Weights of a small transformer language model: untied embeddings.
MLP neurons of a small language model. Each row is named by its layer, matrix (up: input weights) and neuron, and shows model dimensions 32-127. Each number is 200 + 20 x the weight over its row's rms, rounded and kept within 0 to 999.
After each neuron's rows, "fires in" lists the words (lower case) most often at its 100 highest values on Wikipedia text that the model never trained on.

L2.up40,206,199,198,215,221,186,180,242,188,223,198,191,182,199,226,203,230,203,200,225,232,179,201,188,191,195,208,216,184,166,167,208,189,183,206,172,197,185,240,208,219,225,191,194,206,159,190,143,190,191,213,217,190,223,198,224,209,201,185,179,214,220,183,199,175,222,217,207,210,177,226,219,209,191,202,158,210,219,209,215,167,170,226,193,195,195,151,222,192,190,222,186,200,217,209,169
fires in: "battle", "general", "governor", "preceded", "when"

L8.up19,235,185,187,188,172,198,205,198,222,193,199,223,211,197,216,221,211,173,197,226,233,180,221,165,173,213,194,178,181,217,214,188,203,190,194,208,183,176,196,171,192,230,143,173,164,171,191,177,235,183,185,166,161,197,236,196,199,197,167,174,191,208,201,178,212,201,188,210,198,182,228,185,196,197,196,180,195,224,207,225,157,193,233,207,239,192,182,194,181,221,201,194,194,235,208,232
fires in: "s", "his", "her", "the", "their"

L2.up244,192,222,183,240,231,233,199,188,200,154,181,187,172,208,176,208,226,193,186,160,227,208,222,155,213,198,191,237,201,203,208,205,224,171,189,216,215,190,196,177,209,212,207,199,176,201,183,174,189,197,179,179,204,190,224,207,201,184,188,194,205,215,207,199,219,232,190,209,207,198,232,174,214,207,205,191,197,196,198,178,174,205,166,218,220,188,209,191,217,194,194,151,236,191,183,228
fires in: "well", "committee", "led", "reported", "students"

L4.up604,206,167,142,224,158,207,238,222,211,125,215,209,182,214,223,183,216,160,202,191,199,191,177,205,184,193,198,204,184,183,211,204,211,207,204,187,209,180,221,214,174,191,174,210,236,222,223,162,202,217,207,221,199,212,221,197,188,211,208,199,180,213,231,198,245,181,188,185,187,216,194,237,203,187,234,169,170,183,188,184,192,201,215,204,192,227,236,224,190,200,194,163,204,203,204,179
fires in: "more", "information", "material", "qarabağ"

L2.up511,177,215,177,215,193,233,180,198,224,191,184,175,188,206,182,227,211,190,202,204,211,187,176,221,167,148,207,238,197,185,184,211,208,211,209,174,213,226,194,177,208,191,201,226,199,207,209,173,252,200,158,185,192,182,200,219,185,217,198,216,204,232,209,186,215,220,233,219,182,178,208,204,166,176,200,196,237,174,208,171,203,202,214,191,189,233,194,168,179,203,189,171,233,207,184,201
fires in: "of", "does", "can", "artists"

L2.up436,229,214,185,219,173,184,191,198,193,214,206,191,236,177,231,205,195,161,251,209,188,194,199,242,199,216,188,162,221,182,197,204,226,191,167,182,218,179,236,190,203,216,192,218,220,218,172,214,225,216,216,206,205,224,218,200,194,211,194,189,184,213,183,185,224,181,213,200,159,203,191,201,165,194,196,190,202,199,221,205,215,182,220,206,219,215,226,206,184,187,207,180,215,198,207,195
fires in: "s"

L2.up453,207,219,214,201,173,200,198,206,194,174,226,222,190,210,208,185,203,176,159,205,149,171,213,193,207,202,215,192,186,207,188,190,233,195,197,201,164,131,208,242,188,226,198,169,255,161,188,185,203,178,191,245,268,198,208,197,168,193,184,241,220,221,199,211,217,212,206,201,196,173,190,206,214,196,211,215,183,197,223,208,194,223,203,227,164,233,201,212,181,201,204,197,188,200,234,233
fires in: "s"

L9.up11,215,224,208,179,157,187,207,202,204,218,204,197,211,224,233,173,199,210,197,133,214,220,240,203,190,188,187,188,231,212,222,178,178,182,180,232,198,199,169,230,220,154,160,192,194,178,224,172,194,182,204,152,192,213,198,191,205,200,184,202,218,205,200,204,191,194,191,196,220,181,215,179,215,182,200,212,188,203,211,186,183,198,196,196,192,195,203,190,184,230,201,199,179,198,185,212
fires in: "in", "to", "monastery", "at", "2", "of"

L8.up572,179,200,195,238,219,206,219,203,182,208,191,199,205,234,187,239,222,221,200,193,223,194,232,208,197,206,199,191,245,228,189,205,179,185,209,223,153,188,232,197,242,235,216,193,160,200,196,189,217,190,211,177,177,190,197,250,205,206,202,224,217,194,237,191,163,238,189,198,199,229,218,238,194,224,203,207,179,227,209,189,233,197,240,188,223,202,214,204,199,215,203,201,216,189,219,186
fires in: "a", "the", "an"

L6.up388,226,195,193,215,203,202,192,194,188,227,155,174,213,209,250,208,188,180,198,208,201,211,189,190,212,202,222,214,184,186,183,208,164,175,180,198,195,233,203,172,182,189,221,220,194,172,214,183,217,207,209,203,171,193,235,170,205,179,214,203,205,183,173,162,208,234,168,213,210,208,219,192,186,235,215,206,177,212,193,195,196,192,207,162,202,166,204,210,174,186,195,180,195,190,163,175
fires in: "at", "both", "to", "from", "although", "among"

L9.up255,213,234,195,209,190,200,196,143,218,182,196,242,205,196,223,195,197,203,204,185,240,171,189,200,219,223,170,184,195,203,182,178,181,166,174,192,231,174,176,218,185,171,209,220,207,201,240,184,210,175,198,201,212,224,200,150,189,204,207,186,207,226,208,203,198,186,208,198,205,216,217,210,190,225,175,201,222,212,199,211,205,195,200,216,180,188,192,199,174,218,217,192,124,197,186,161
fires in: "at", "3", "in", "31", "23"

L4.up28,264,222,181,219,201,180,177,188,150,190,180,215,173,191,230,196,172,217,196,195,225,214,176,196,202,177,224,191,222,222,223,204,211,205,173,190,180,175,211,231,224,217,217,272,181,208,200,201,187,201,180,206,219,237,231,157,187,186,189,193,176,157,196,216,218,176,181,185,218,192,185,184,195,212,228,187,202,199,192,200,228,220,158,196,188,213,209,164,167,202,192,181,211,227,198,189
fires in: "served", "is", "india", "worked", "considered"

L2.up269,208,208,221,192,198,200,189,213,221,224,226,184,186,178,239,223,150,179,190,235,197,189,183,215,215,264,198,186,196,204,196,201,200,192,189,173,164,222,231,179,206,181,219,171,219,173,237,210,228,165,201,185,191,215,201,193,201,187,204,199,216,178,155,211,196,197,203,215,197,188,191,192,217,177,176,194,192,178,177,191,194,177,182,195,224,195,173,184,211,175,216,224,220,185,203,226
fires in: "his", "s", "her", "found", "no", "like"

L4.up303,184,210,206,159,214,186,202,175,196,156,208,201,211,176,239,183,177,211,227,219,236,208,187,217,193,203,212,218,218,203,179,200,247,214,145,206,217,215,197,174,184,228,226,171,210,219,206,227,196,206,199,168,209,209,192,209,212,222,232,202,174,232,192,175,199,196,180,204,174,222,224,192,221,196,197,219,223,213,228,211,222,243,192,215,218,198,205,199,223,206,197,188,179,179,187,211
fires in: "of", "mathematics"

L6.up226,219,225,208,163,200,207,226,169,220,235,202,182,225,187,235,220,138,167,180,222,234,195,188,162,199,208,194,224,219,183,178,185,174,192,203,170,203,209,187,198,236,189,183,176,192,196,211,187,209,202,162,182,191,215,174,198,198,198,199,216,202,215,234,156,205,238,184,214,186,223,225,181,166,216,190,214,227,186,245,220,179,196,239,198,216,196,185,199,196,172,214,203,181,180,197,191
fires in: "of", "both", "many"

L9.up139,216,197,163,173,185,213,186,153,252,200,191,217,192,188,179,211,216,232,206,204,176,226,177,186,186,210,192,191,196,198,180,176,176,185,210,211,196,211,174,243,186,230,167,235,196,221,186,188,207,209,206,193,204,220,222,170,195,218,170,218,186,180,206,185,201,171,177,195,222,199,217,184,214,216,206,160,234,238,238,147,209,213,189,215,197,201,209,209,181,180,181,256,181,206,227,204
fires in: "a"

L9.up123,233,206,180,212,199,168,188,152,212,195,220,196,230,186,204,170,182,197,191,194,207,180,194,193,197,206,249,199,195,201,204,214,195,196,210,192,210,167,180,218,197,209,206,183,165,195,191,206,222,169,182,207,200,180,204,154,207,178,215,244,171,190,201,221,218,173,179,170,192,195,176,194,224,161,216,150,230,213,213,178,200,185,218,218,200,186,245,212,238,217,181,191,209,204,202,189
fires in: "the", "entire", "of"

L8.up230,182,213,195,187,236,195,186,180,186,200,218,171,218,193,215,237,174,200,177,215,180,207,177,176,193,240,214,202,220,169,207,198,206,184,210,178,199,179,192,203,236,206,207,187,184,195,207,191,225,184,160,208,224,182,215,184,200,197,188,205,196,239,214,216,240,154,213,225,228,181,213,185,215,213,182,221,225,212,198,207,208,210,199,244,183,197,212,184,245,194,201,188,173,163,270,181
fires in: "a", "jurisdiction", "our"